From a checkpoint of a small transformer trained on Wikipedia: 6.32M parameters, 116M tokens.
MLP neurons of a small language model. Each row is named by its layer, matrix (up: input weights) and neuron, and shows model dimensions 16-111. Each number is 128 + 32 x the weight over its row's rms, rounded and kept within 0 to 255.
A block is one neuron, or neurons of one layer that tend to fire together. Before each block is what it responds to, as a language model described it from the Wikipedia text at the highest values.

Responds to: Final piece of proper names. Word-final pieces that complete split proper names of people, places, books or titles, such as Build-ing, Los Angel-es, Walk-er, Massachuset-ts, plus colons after infobox field names.
L2.up300 [135  93 140 105 108 137 141 120 215 133 151 171 105 101 118 162 147  99 148 148 133 155  92  91 150 141 106 127 119 159  59 111 106 136 141 130 136  72 131 154 129 120 124  70 139 153 122  96 124 164 129 164 157 122 161 150 143 143  98 125  99 106 149 132 117 118 179 177 174  69 183 162 142 139  63 134  71  89 173 134 108 157 166 106 185 104 115 117 132 192 163 151 179 130 140 153]
L2.up312 [128  99  91 114 153 137 109 179 130 149 141 181  81 106 127 181 145 109 136 139 108  79  91 131 151 192 191 157  37 112 103 150  86 135 148 149 136 194 145 168 130 114 163  84 131 135  28 142 150 197 143 127 121 155 129 163 103 131 145 176  81  86 144 127 108 139 127 184 136 172 106 141  64 145  80 151  85  55 140 133 139 115 149  82  93 150 159 129 138 179 124 154 171 166 144 162]
L2.up398 [145 137 164  87 146 144 142 124  82 153 112 192  78 118 115 143 101 108 126 153 157  85  88 132 173  75 124 151 121 187 108 208 142 167  81 133 112  88 144 106 141  89 143 155 136  69  95 124 115 178 139 158 136 131 156 105 112 154 112 145  97  70 167 153  98 170 162 166 118 112 110 147 117 145  80 147 114 124  96 139 112 159  99 120 128 120 123 163  95 138 101 105  69 138 124 138]
L2.up525 [151 123 117 128  97 146  71  96 102 100 138 182  76 148  99 121 105 122  73 169 149  97 123 137 171 108 119 158 100 154  75 135 120 167  65 100 135 180 118 136 156 129 128 113 105 146 119 152 100 193 100 148  87 143 109 138 139 130 126 124  98 116 159 128 205 156 120 146 102 119 150 135 100 188 105 171  46 116 105 180 134 141  97  73 134 138 165 172 137 123 130 158 128 145 145 166]

Responds to: Mid-word consonant fragments. Single letters or short pieces split out in the middle of a word, mostly surnames and place names, e.g. Sch-w-artz, Schles-w-ig, Roch-d-ale.
L11.up32 [126 108 122  99 117 181 107 130 121 164 179 155 149 162 137 135 108 139 132 109 123 111 122 106  97 169 110  41 104 145 138 195  86 173  78 140 136 158 150 113  70 132 146 141  87 148 145  94 139 127 127  96 182 149 126 187 144 109 117 168 108  96 154  98 139 118 101 181 108 119  38 170  85 131 165 119 122 141  98  83 128 187 138 198 129 128 150  78 130 134 179 131 121 124 113  98]
L11.up53 [158 146 166 175 144 120 192  87  59 161 153 157 184 173  91  97  83 108 128 153 130 143 106 177 152 127 169 134  89 178 191 129 127 121  84 169  30  93 123 168 166  90 122 121 132 127 116 123  84 140 164 122 131 111 164  70 135 140 158 165 107  96 178 111 151 125 127 135 116 144 123 141  97  56  95 136 148 199 140 159 127  67 130 149 129 133 164  82 127 138  98 136 123 130  74  95]
L11.up95 [136 117 110 111 114  88 120  87  74 120 164 180 130 181 100  84 124 126 136 177 103 148 104 112 141 171 112  90  89 170 128 128  94 139 111 142  91 127  97 112 121 123 131 172 122 134 140 126  67  96 139 103 131 130 127 109 178 144 181 194  92 188 189 112  39 131 159 175 178 145 135 150  97 136 111 144 169 153 108 138 114  90 150  75 114 143 167  72 145 158 159 104  46 138  91 127]
L11.up112 [137 144 123 171 159 128 159 145 132 146 123 155 214 141 144 154  63 116 151 110 143 110  39 132 177 180 112 135 130 122 115 121 192 149  84 110  84 118 133 144 122 141 115 144 134 160 111  65 106 156  81 178 101 149 170 121 121 147 105 110 113 129 175 149 131 167 137 122 139  82 128 111  86 163  65 165 128 138 119 129 124 132 127  84 214 188 157 123 133 106 149 120 159  56 168 165]
L11.up197 [138  89 151  94 132 122  92 114 116 130 134 165  82 196 126 137 153 132 108 113 104 124 140 178 111  91  74  95  97  96 186 130 101 128  44 121  98  90  90 107 135 128  88 128 118 161 137  81 190 177  95  98 108 119 146 120 163 112 155  94 129  95 175 161 146 155 127 101 109  85 111 100 114 170  70  99 132  90  59  77 129  87 155 151  81 156 131 119 130  71 102 121  67  99 180 137]
L11.up243 [141 133 114 128 140 151 147 109  99 126 149 211 179  95 110 109  85 131  95 203  76 117  95 144 109 153 125 118  72 121 135 115 126 155  36 147 113  73 156 128 167 178 129 189 103 150 158 100 115 172 111 204 177 112 194 140 102 161  87 156 142 116 181 118  87  99 177 184 100  75 102 126 126 151 137 174 150 167 129 117 131  61 114 139 128  94 149 168 128 130 156 109 131 120 134 182]
L11.up250 [163  84 102 118 100 133 153 125 123 115 182 150 165 195 146 128 178  98  97 177 127  83 121 110  92 115 141 123 114 149 150  97 132  52 157 128 143 116  69 113 149 140  97 142 141 152 135  75  58 149 107 187 148 159 149 132 119  70 132 224 116 134 183 108 110 109  99 150 134 115 140 119 122 211  72 141  96 167  73 148 132 147 144 130  71 193 148 104 136  93  92  80  85 126 162 152]
L11.up418 [130 100 116 129 110 139 113 177  86 173 100 204 195 168 133 110 131  73 107 218 135 153 113 163 156 123  98 100  82  93 143  92  86 169 157 115  99 163 100 102 137 175 126 134 147 117 114 150 145 108 166 118  57 155 165 131 106  81 110 145 105  93 177 150 172 154 133 126 125 155  55 108 128 163 128  98  90 113 133 121 110 157 141 136 185  65 173 138 133 180 172 189 154 176 148 102]
L11.up467 [189 183  82 130 127  85  61 191  78 173 120 135 136 109 150 129 138  69  91 125  89 149 111 172 139 126 198  87  69 115 125 154 214 111 141 125 166  73  73 103 162 155 115 153 151 111 107 103 162 142 153 167 151  87 157  92 105  86  96 150 130 152 165 155 131 142 194 130  69 174 111 135 101  85  99 172 175 128  81  99 143 123 104  86 128 138 173 122 135 140 132 101 120 141 100 148]
L11.up494 [119 130 137  85 120 157 118 105 140 130 102 224 192 103 168 159 125 135 153 169 126 155  67 178 175 131 173 147 100 128 206 156 122 148 129 139 121 141 156 148 127 139 102 102  74  99 172  59 103 104  98 167 115  91 164 144 130 119 154 128 158 132 121 111 141 164 103 177 154 105 146 120 106 133  76 170 141 176  84 145 106  72 119 138 173 166 146  55 122 168 131 114  81 165 153  60]
L11.up517 [181 176 113 165 157 151 106 145 110 134 131 213 171 145 117 104 155  92 156 134 148 113 147 127 137 136 124  96  89 118 168 154 107  96  22 155 160  78 164 135 169 126 102  81 126 141  74  82 155 180 137 124 133 173  83 168 104 197  83 119 113  60 173 152  82  89 108 144  78 172 137 125  25 132 134 113 110  90  92 167 131 161 105 173  94 135 155 137 132 151 152  65 140  88 134 123]
L11.up532 [166 148  83 129  95 127 155 119 171 110 185 112 128 102 125 145 136  94 105 167 145 189 148  86 140 179  85 115 124  89  85 165 154 155 132 182  92 136 168  76 123 155  74 146 128 171 125 106 151 159  92 162 103 201 141 161 132 107 118 125 124  51 196 160 149  62 148 114  93 143  86 108 141 199  76 100 115 106  89 114 131 142 114 179 152 172 136 139 128 172 109 141 157 116 109 196]
L11.up550 [177 123 158 101 139 146 141  96 139 122 105  61 139 114 126  93 144 105 118 123 103 174  59  86 122 146 156  83 120 155 148 164 126 127 133 185 171  52 107  76 154 104 156  77 135 148  82  82 133  86 202  71 105 130 119 193 160  81 112 127  90  99 166 134  94 159 220 159 121 151 122 135 180 102 144 135 155 110 129 114 115 127 118 113 126  73 133  82 128 145 169 133  92 154 143 151]
L11.up561 [149 103  95 153  61 113 168 104 103 118 177 170 207 196 185 102 132 118 113 174 132 151 114 173 144 148 115 111 151 100 158 150 188 115 104 139 131 107 110 125 148 153 137  88 107 133 134  94 137 166 128 205 155 124 117 143 108 105 115  98 125  80 186 125 146 112 164 112  94 154 114 134 125 139  93 135 124 138  63 104 114  71 119  96 105 158 159  64 117  74 130  84 119 118 144 143]
L11.up632 [174 162 102 132 143 148  83 143 140 166 154 161 202 107 139 118 175 159 113 133 139 144 149 168 199 106 113 101 121  47 115 198 173 156 140 131 143 144 173 127 138 114  89  90 129 193  67 105 119 187 151 161 157 156 137  72  83 143 129 158 117 101 168 160 165 180  99 137 148 105 153 146 118 129 135 139 141 122  72  61 114 114 116  89 122 162 125 151 128 141 131  82 102  58  72 101]
L11.up636 [152 148 123 163  95 204 120 148  77 212 115 132 193 169  97  96  54 127 117 146 110 124 109 128 182 133 116 139  65 105 182 123 181 168  59 146  91 128 157 141 147 108 137 115 145 172  92 128  93  76 196  88  96 135 163 135 120 147  91 128 131  77 142 126 100 145 147 163 135 135  94 129  97  77 104 152 119 164  98 102 135 134 160 101 114 117 149 154 151 101 158 102 160 127 108 158]

Responds to: Mid-name word-piece fragments. Later subword pieces inside proper names split into several tokens, often non-English, such as Jian-g, Elblą-g, Che-ung, Russ-ell.
L7.up531 [131 131  84  75 123 109 139 136 190 181 124 170 162 117  73 130  96  97  73 195 202  97  74 145  83 139 150 135  52 160 164 159 117 126 124 133 111 137 113 170 127 141 123 167 185 196  84 137 122 127 109 152 166 132 171 125 111 117  88 134  93  92 122 106 127 142 156 150 145 124 129 139 116 124 166 190 114 172 125 143 137 112  89 129 137  81 175 118 123 144 126 161  86 109 166 106]

Responds to: Heading ends and initials. Closing == or === markers of wiki section headings (Background ==), periods after name initials (Walter H., U.S.), and hyphens in compound names (Sino-Japanese).
L2.up49 [138 124 145 137 149  87 199 115 122 106 173 145 125  96 124 104 133 169 117 166 149 146 132 175  95 144 196 163  77 133 102 159 146 160  92 116  21 103 149 115 126 107 158 119  56 120 109 157  82 189 134 156 121 123  94  93  91  87 137 133 137 170 174 162 172 131 152 157 160 126 114 151  99 152 109 193  24 133 149 143 136 161 132 134 162  88 151 121 125 121 175 166 136 135 109 124]
L2.up161 [193 118 119  83 108 145 137  45 113  88 146 140 117 133 106  93 132 108 113 119 156 123 145 158  90 129 160 115  52 153 143 134 118 134 117 161  72  40  68 124 113 158 123 165  88 100 142 122  88  81 154 112 113 126 152  88 158 119 137 142 137 155 153 148 133 130 113 118 113 114  97 149 102 141  92  95 110 123 150 115 123 144  77 146 142 169 150 149 138 144 164 163 118 177 130 151]
L2.up178 [130 133 151 143 166 153 140 112 140  88 116 100 139 134 125 106 101 149 124 192 121 146  56 142  76 129 148 165 101  90  96 162  85 148 126 135 120  95 106 123  89 158 130 167  81 102 144 173 112 155 222 161 159 168 155  92 154 189  92  88 126 122 182 155 172 138 153 135 117  65 136 150 141 148 158  94  97 134 144 110  99  75 139 119 133 177 129 143 101 162 197 141 110  86  96  76]
L2.up214 [145 135 175 102 117  96 104 120  88 139 171 118  45 162  55 132 100 146 133  85 125 112 114 133  97 157 207 153  94 116 117 193 184 127  94 135 130 161 141 177 129  78 114 136 110 191 149 212 193 125 122 137 143 179 113 151 144  74 128 156  98 108 125 125  96 134 120 164  97 159  86 141 132 171 101 201 100 108 142 153 120 120 121 206 127 100 143 151 143 141 217 186 119 151 162 136]

Responds to: Mid-word fragments in names. Short word-piece fragments right after a capital letter inside proper names, mostly foreign or rare ones, e.g. R-ah-man, Okl-ah-oma, F-arn-esio, R-iz-escu.
L7.up60 [143 165 139 147 157 126 118 123 124 101 127 138 147 140  79  98  98 101  93 175 124 105 155 127 171 156 148 132 157 125  48 145 172 173  95  97 109  78 106 129 165 148  87 147 139 160 122 121 117  99 100 184 103 152 141 108 133 126 168  67 100 158 190 113  94 127 129 191 167 120 163 143  98 119  81 142 143 138  75 132  97 107 174 127 124 129 158  64 119 183 136 166  72 114 132 161]

Responds to: Opening joining punctuation. Hyphens, en dashes and opening quotes or brackets that join two name parts or start a quoted title, e.g. Al-Ittihad, SD Worx–Protime, "Best Song.
L11.up92 [131  74 104 131 134 147  90 123 155 127 155 131 135 158 153 132 144  78 187 107 120 156 162 138 106 106 186 106 108 145  82 141  69 134 157 247  91 109 126 110 154 136 173 118 137 192 118 154 163 124 188  85 164  85 124 152 129 135 127 133 110 112 141 143 108 113  85 169 102 126 124 137 180 130 107 143 132 129 152 109 119 126 123 169 136  79 165 106 104 169 152 158  59 158 133  99]
L11.up103 [161  87 153  88 119 100 132 142 162 112 176 141 135 153 131 156 122 126 128 149 142 152  49 165 153  97 173 179 146  68  39 116  91 126  30 119  34 126 163 133 133  92 129 149  93 123 103 148 138 127  83 144 103 123 162 175 156 103  97 167 130 132 104 145 122 101 180 188 133 154 133 121 167 121  58 161 113 121 120 134  95  84 105 164  85 150 104 138 151  73 225 103  80 130 126 120]
L11.up108 [173 119  61 201 121 139 149 105 179 116 171 102 156 140 112 120 172 117 184 110 119 167 143 134 132 122 181 107  95 175 114 146 120  96 122 164  84 137 141 146 138  93 167 186  88 132 104 134 116 147 144 123 143 112 145 151 152 140 130 141 126 119 145 174 137 115 154 220 101 119 145  65 110 125  94 160  90 163 126  88 130 151 161 102 140 166 133  74 161 189  65 137  58 141 124 120]
L11.up120 [151 163 157 119  94 138 150 124 126 153 158 106 105 174  89 171 144 102 140  68 134 237  87 151  60 107 151  82 106 129 108 140  99 107  84 195 109  73  98 118 120  98 101 156 115 170 108 126 101 140 161  87 148 149 172 140 124 115  70 169  97 158 149 200 154 140 149 162  60 158 114 121 114 144 177 113 165 140  86  89 146 130 158 135 135 149 165 137  96 158 148 137 108 127 140 150]
L11.up136 [156 114 150 135 135  95  95 138 125 104 137 149 150  93  73 146  98  76 166 164 127 182 124 111 185 136 169 109  78 152 104 167 114 151  85 108 152 145 162 106  61 107 106 110 127 103 108 157 122 131  58 141 131 142  87 122 115 151 125 112 123  93 163 105 135  69 176 169 131 138 140 158 175 110 137 187 134 167  85 182 132  96 118  66  45 168 151 116 176 185 146 155 107 136 119 153]
L11.up159 [120  95 189 126 135  98  90 127 141 107 111 108 149 196  68 156 150  66 125 129 108  99 141  98  90 133 102 101 101 150  68 146 140 113 163 175 114  96 130 131 247 120 129  86 160 142 174 113 155 133 168  89 108 124 153 139 143  82 142 181  92 155 166  80 125  77 106 165  91 127 143 130 108 169 125 115 145 129  95 141 126 103  79 125 128 167 155 125 141 149 105 132 150 134 206 127]
L11.up180 [137 122  42 111 128 168 137 116 108 122  97 136 117 195 170 139 104 110 125 173 130 157 100 102 151 134  76  88 134 112 138 134 121 136  77 141 118  84 122 152 192  86 162 108 174 152  78 134 123 160  84 105  78 146 113 156  79 149 124 179 133 148 105 138  44 153 117 154 137 161 125 128 117 174 166 118 172 106 181 144 143  98 134  99 166 166 125 188 121  80 143 122  81 107 174 208]
L11.up193 [188 157 130 130  75 101  71 130 132  99 101 146 153 145 111 115 113  94 162 170 168 115  91 148 130 123 171 156 147 146 133 116 126 140  84 161  66  63 164  33 130 105 156 183 114 147 133  98 140 157 111 175 173 102 183 123 123 124  76 157 150 118 111 104 119  77 170 188  61 111 147 137  55  86 116 132 176 136 116 115 126  89 100 101 174 130 125  79 144 178 106 134 113 150 141  97]
L11.up276 [135 121  92  94 183 134 178 154 108  80 128 133 108 132 126 106 107 171 140 188 146 172 116 210 139 105  93 129 175 154  86 180 101 130 132 172 167  72  80 125 125  86 107 100 160 143 108 106 102 124 166  85  88 130 199 152 212 149 153 104 116 147 158 171 129 112 104 134 106 112  85 159  69 133 122 138 133 146 106 100 123  90 128 105 130 191 134  71 125 130 176 149 131 112 107 138]
L11.up278 [138 101 107 175 205  92 170 152 101 110 157 126 153 121 120 148  69 153 121 135 132 192 112 128  74 131  99 125 102  77  78 176 156 123  78 146 131  80 149 137 106 130  65 101 109 172  75 117 108 165 133 129 105 167 121 155 113  87 119  78 107  69 104 163 118  91 120 156 116 135  99 132  87 118 101 105 116 151  81  92 131 109 153  78 134 146 160 126 115 142 151 159 160  82 147  51]
L11.up336 [138  80 131 156 110 131 140 100 128 165 100 164 148 145 118 146 161 126 162 171 145 150 156 158 124  84 118  76 113  27 123  54 101 101 145 144  44  93 109 113 128 131 116 121 113 209 108  61 104 106 133 128 135 135 178 113 115 141 126 145  93 165 152 117 128 175 131 136 104 132 119 100 124 119 133 132 117  96 156 140 115 125 153 150 122  89 111  53 140 134 120 160  55 141 147  78]
L11.up398 [159 179 116 122 159 104 140  84 167 128 207 131 161  90 135 169  93  92 134  95 158 150  80 127 102 135 148  69 153 134  99 137 138 133  99 151  34  75 126 116  92  87 101  73 144 139 105 171 175 165 133 123 124 115 124 124 135 171  64 164 126 150 124 140 123 129 223 203  66 144 148 104  98 149 167 149 120 135  57 141 128 175 144 171  99 159 146 143 132 129 184 159  89 137 117 121]
L11.up402 [144 169 131 144 111 121 104  70 125 131  85 110 195 169 110 163 146 132 122 105 163 134  79 110 136 113 128  59 136 130 179 147 191 114 129 103 110 106 164 172 145 106  88 153  96 134 146 164 168 127 122  70 130 155 154 113  98 181 131  99 121 116 113 161 115 109 202 114 156 143 160 159 100 152  65 150  82 101 135 164 152 122  87 109 146 173 147  98 165 181  59 133 124  94 111 209]
L11.up463 [135 151 188 118 127 145 157 117 157 144 137 122 186 123 102 140  58  63 127 158 137 206 130 176 114 100 140  99  42 171 142 189 142 153 116 106  92 125  98 152 148  59  96  82 140 144  82 138 142 143 103  66  83 140 131 145 149 106 143  90  67 141 177 188 117 141 160 125 108 154 136 124 169 107  87 136 143 196 159 194 127 174  90 103 122 164 144  89 158 157 144 149 130 182 113 127]
L11.up495 [128 118 139 112 170  78 117 140 113  96 101 105  94 172  95 201 153 101 138 121 123 159 129 187 107  97 136  92  97 146 157 128 100 140 200 159 111 112 152 170 157 106 176 117 149 130  99 191 150 157  87 102 141 127 201 154 161  87 155 153 130 155 169 124 120 200 120 109 130  92 129 143  91 126 188 144 116 130 122 137 117 119 170 159 110 153 150  67  90 113 167 173 147 223 154 120]
L11.up598 [171 145 149 135 155 147 140 129 151 101  86 156 127 144 107 148 131 171 131 114 132 129 118 118 108 123 155 144 115 116 112 136 167 143 109 127 122  80 100 179 156 142  77 138 111 105 199  94 149 151  92 111 127 157 173 109 152 146   2 135 114 144 190 116 104  74 162 119 117 132 107 121 111 115 122 158  97 114 146 109 156 132 127  81 130 114 152 128 130 130 118 151 109 165  92 123]

Responds to: Name-ending word pieces. Final word piece of multi-token proper names, mostly surnames, before punctuation, possessive 's or verbs: Becker, Kreskin's, Ferguson.
L11.up30 [109  98  86 110 108 129 135 180 107 141 103 135  39 104 153 141  68  94 115 157 180 138  96 133 154 152 142 111 143 127  93 121 165 130 124 138 104 185 137 154 117 143 138  78 151 134 158 130 162 134 104 104 106 158 111 109 168 106 152  96  68 160 115 158 110 126 119 143 138 101 116 131 150  92  97 133 157 127 122 147  71 136 208 105 101 110 131  90 114 176 194 141  40 148 131 135]
L11.up50 [139 126 127 154 108 130 107 167 199 110 126 138  69 113 147 171 112 118  21 140 119  85 139  75 136  90 157 158 104 140 140 104 162 156 135 130  77 147 136 148 151  49 156 112 122  97 117 133 172 111 119 126 110 113  94 163 203 182 106 111  50  87 151 110 154 108 103 161 151 115 149 131 144 124 157 104 125 144 139 159 128 104 156  99 108 188 154  80  87 207 198 129 107 129 157  90]
L11.up84 [115  85  93 127 139 108 134 141 180  92  77 129 134 151 148 129 129  95 154 139 150 133 157 146  71 124 154 117 128 112  91 108 144  73 136 151  52 114 113 121 134 130 125 128  83 145 115 109 121  99 111 156  87  47 185 159 115 144 124  93 132 128 150 131 130 112 123 135 117 120 122 153 155  78  48 145 115 166  99 164  63 104 122 160 105  75 138 141 104 125 123  97  72 144  96  95]
L11.up85 [123 172 123 113  82 161 111 100 192 170  60 137 134 132 110 114  98 148 211 152 143 126 107 165 145 166 132 125  90  33  88 198 177 146  82 124  95 148  95  63 113  78 109 132 105 172 122 152 130 171  92 102 145 165 101  96 176 111 100  68 131 141 128 162 128 124 149 137 134 134 131 144 144 119 124 131 108 166 158 160  88 135 130  78 150 148 146 165 163 143 195 190 170 174 110 109]
L11.up110 [105 112 116 133 154 105 132 163 163  74  95 105  87 145 152 136 119 110  40 121 140 134  99  86 175 112  73  82  70 127  72 127 117  79  91 150 123 116 140 166 103  68 120  98 131 135 138 139 162 104 144 106 164 157 151  90 163 127 153 123  75 106 155 162 121 125 191 132 121  76 152 158 134 188 131 133 121 114 110 114  37 119 172 151  82 145 128 136 140 126 115 117  72 108  88  74]
L11.up165 [134 114  64 107 152  89 131  89 185 120 138 141  65  80 123 121 132 130 120 158 112 139  87 151 131 133  93 113 124 103 112 178 131 194  81 108 115  88  61 145  98 137 117 131 113 136  85  99 192 156 135 111  91  70 161 149 175 183 122 124 102  87 115  73  60 106 189 139 176 104  85 182 127 171 187 147 121 130  67  88 108 178 112  90 156 125 154 174 137 120 166 138  91 112 166 169]
L11.up258 [142 135 114 100 128 104 165 121 197 162 182 126 100 136 100 120 111 109 156 104 114 102 169 132 134 145 157  88 106  93 145 187 110  83 118 104  90 113 102 128  96 112  71 151 139 155 138 111 166 136 197 108 132 151 115 100 122 137 107 154 124 139 152  65 124  63 154 121 169 167 125 124 126  94 130 115 106 105 122 128 141 165 165 125 182 144 159 139 134 110 129  97 121 130 118 184]
L11.up305 [135  86 123  77 164 130  74 193 173 132  94 149 138 132 119 168 151 198 124 113 123  95 117 180 134 159 162 149 161  75  99 136 122 121 108 132 120 139 185  52 176 122 126 138 141 148 120  74  96  94  72 116 138 194 154 149 142 172 101 104  96 117 115 134 102  77 152 109 135 135 199 135 124 185 154 165 130 133 170  94 127 194 150 173 118 120 141 115 144  98 208 117 106 138 143  90]
L11.up306 [110  99 122 159 115 147 141 143 107 146 142 138 101 109 110 171 114 136 110 106 209 139 110 136 171 107  34 132 177  64 133 159 138 122 109  85 160 124 129 152 142 110 130 118  92 148 163 101 151 132  81 125 145 159  97 104 203 105 126 162  79 128 151 139 133 105 170  85 106 146 144 115 127 158  56 198 118 106  74 132  93  62 151 174 161  76 139 125  90 113 136 142 115 170 196 121]
L11.up439 [128  93 104  60 186 130 115 134 106 116  86 105 133  88 125 136 106 122 177 112  98  97 124  74 106 163  91 133  75 190 100 132 107 110  77  82 163 142 121 159 117 139 132 108  98 150 108 199 134 151 121 107 133 103 147 120 144 210 138 159  87 114 163 140 124 149 118 207 188 139 115 145  99 123 149  90  91 126 178  56 120 119 107 138 138 119 146 110 111 111 126 107  81 127 133 191]
L11.up484 [ 89 128 103  76 117 110 159  42 128 176 131 125 103 127 163 132 112 117 191 104 138 177 106  69 101 180 136  98 108 138 136 143  91 182 105  89  88  94 124 147  93  83 117 106 114 170 150 121 124 198 121 101 107 111 152 108 127 118 100 126 110 114 124 107 109  72 135 187 143 140 118 107 136 172 196 172 171 150 134 119  55 139 183 124 107  80 136 143 139 155 202 143 137 102 201 128]
L11.up492 [102  92 116 151 114  87 120 140 172 159 125 111 119 129  97 147  66 110 140  97 147 128 109 137 138 142  79 112  97  54 100 150 140  82 103 174  92 141 111  78 138  55 125 139 146 125 117 110 159 146  77  91 161 127 134 162 136  96 118 153 154 110 151 115 130 141 125 170 105 161 133 112 128 167 104 186 152 100 145  98  90 114 170 103 154  74 148  95 142 165 209 166 149 130 194 112]
L11.up577 [134 154 179  98 164  91 124  91 169 137  93  89 123 144 139 200 150 123 151 148 153 202 149  87 166 101  94 169 143 171 119 140  70 142  97 117 143 105 177 116 130  81 158 144 156 230 109  54 127  91  55 108 155 178 129 133 114 129 129 122 107 109  95 161 149 139 120 139 117  93 163 109 139  79 144 175 112 143 166 150 111 122 156 141 139 100 149 120 112 159 119 126 144 105 173 146]
L11.up595 [103 138 111 123 155  75 144 156 152 154 172 129 125  78 111 177 127 179 127 107 180 144 115 137 170 153 111  64 133  80 123 159 124 126 146 140 113 103 153 128 163 115 151  65 112 224 102 107 193  87 109 158 123  86 189 181 152 152  79 126 107  71 135  78 102  97 142 153  96 140 154 148 131 128 144 152  94 151 118 135  84 112 132 105  96 165 110  88 117 112 195 137 123  91 121 125]
L11.up596 [134 135 104  97 122 137 147 120 182 120 137 144 133 122 131 159 154  94 127  93 145 123 118 160 137 188  63 205  97  62 113 129 167 110 106  89  93 138  83 130 148 152 142 142  72 142  89 160 165 125 122 125 116 104 108 161 153 125  74 145 120 111 132  90 135 126 125  96 173 137 135 123 139 102  78 147  75 111 174 153 115 177 161  97 121  76 168 127 126 135 211  71  75 154 141 120]
L11.up620 [115 166 159 142 134 138 144 106  71  82  60 127 164 164 119  91  33 132 211 126  97 165 134 130  91 153 122 140 141 133 143 113 151 149 136 135  80  98 133 174 119 134 116 107 134 177 168 130 116 136 171  90  79 165 130  86 160 118 150 148 117 142  88 163 139 100  71 171 121 181 162 131 127  97 183 110 149  96 144 139  64 113  99 108 133 119 160  97 118 165 157 134  51 106 120 122]

Responds to: Word-initial W. Capital W starting a word at a paragraph, section or quote opening (When, White, William, We), plus scattered word-start fragments and label colons.
L2.up209 [146  96 121 116 143 198  92 149 137 139 163 163 163 177 134 143 102 141 138 113 168 109  48 107 172 125 144 143  90 117  60 124 151 171  57  80 129 188 133 155 166 135 130 109 131  76  89  85  76 165 112 134 136 166 102  77 169 133 103 103  99  89 194 125 119 149 109 178 119 123 137 137 130 167 112 170  87 168 117 164 128 127 170 113 141 119 154  79 133 158 146 146  75 143 127 127]
L2.up223 [174  84 148 116 164 164 145 124 124 118 118 142  62  73 119 156 165 126 103 141 110 124  88 102 103 165 172 101   0 176 102 104  79 161 167 127  55 139 144 105 169 175 130 206 111 128 102 129  84 188 142 128 145 127 157 143 134 169 104 128  98 126 144  71  64  60 100 122 133 116 124 127 123 163  91 143 139  82 171 139 112 138 151 166 120 173 121 162 151 171  86 187  88 164 103 102]
L2.up409 [201 124 103  88 190 160 112 119 118 154 110 160 172 151 157 125 163 154 141 118 143 114  85  93 113 114 110  91  43 119 138 130  93 119 198 137 111 114 139 107 117 177  67 126 146 143 160 146 121 139 100 152 114 144 113 140 142  87  30 140 131 134 185 113  97 103 108 136 151 124 124 150  99 198  61  97 135 115 107 137 151 150 117 126 113 145 140 115 121 110 124 129 107 113  86 176]
L2.up624 [181 108 163  95 206 131 127 108 103 174 124 139 198 189 193 115 142 100 136  78 182 125 118 105 147 108 139  76  90 157 141  85 134 136 144 223 111 114 104 111 126 177 104 152 193 143 185 205 120 148 135 170 122 167 148 155 160  97  92 167 119 151 130  90 129 161 150 144 137 132 118 132  86 132 127 167 108 138 145  94 132  71 138 117 143 115 176  92 144 145 119  93 211 117 146 130]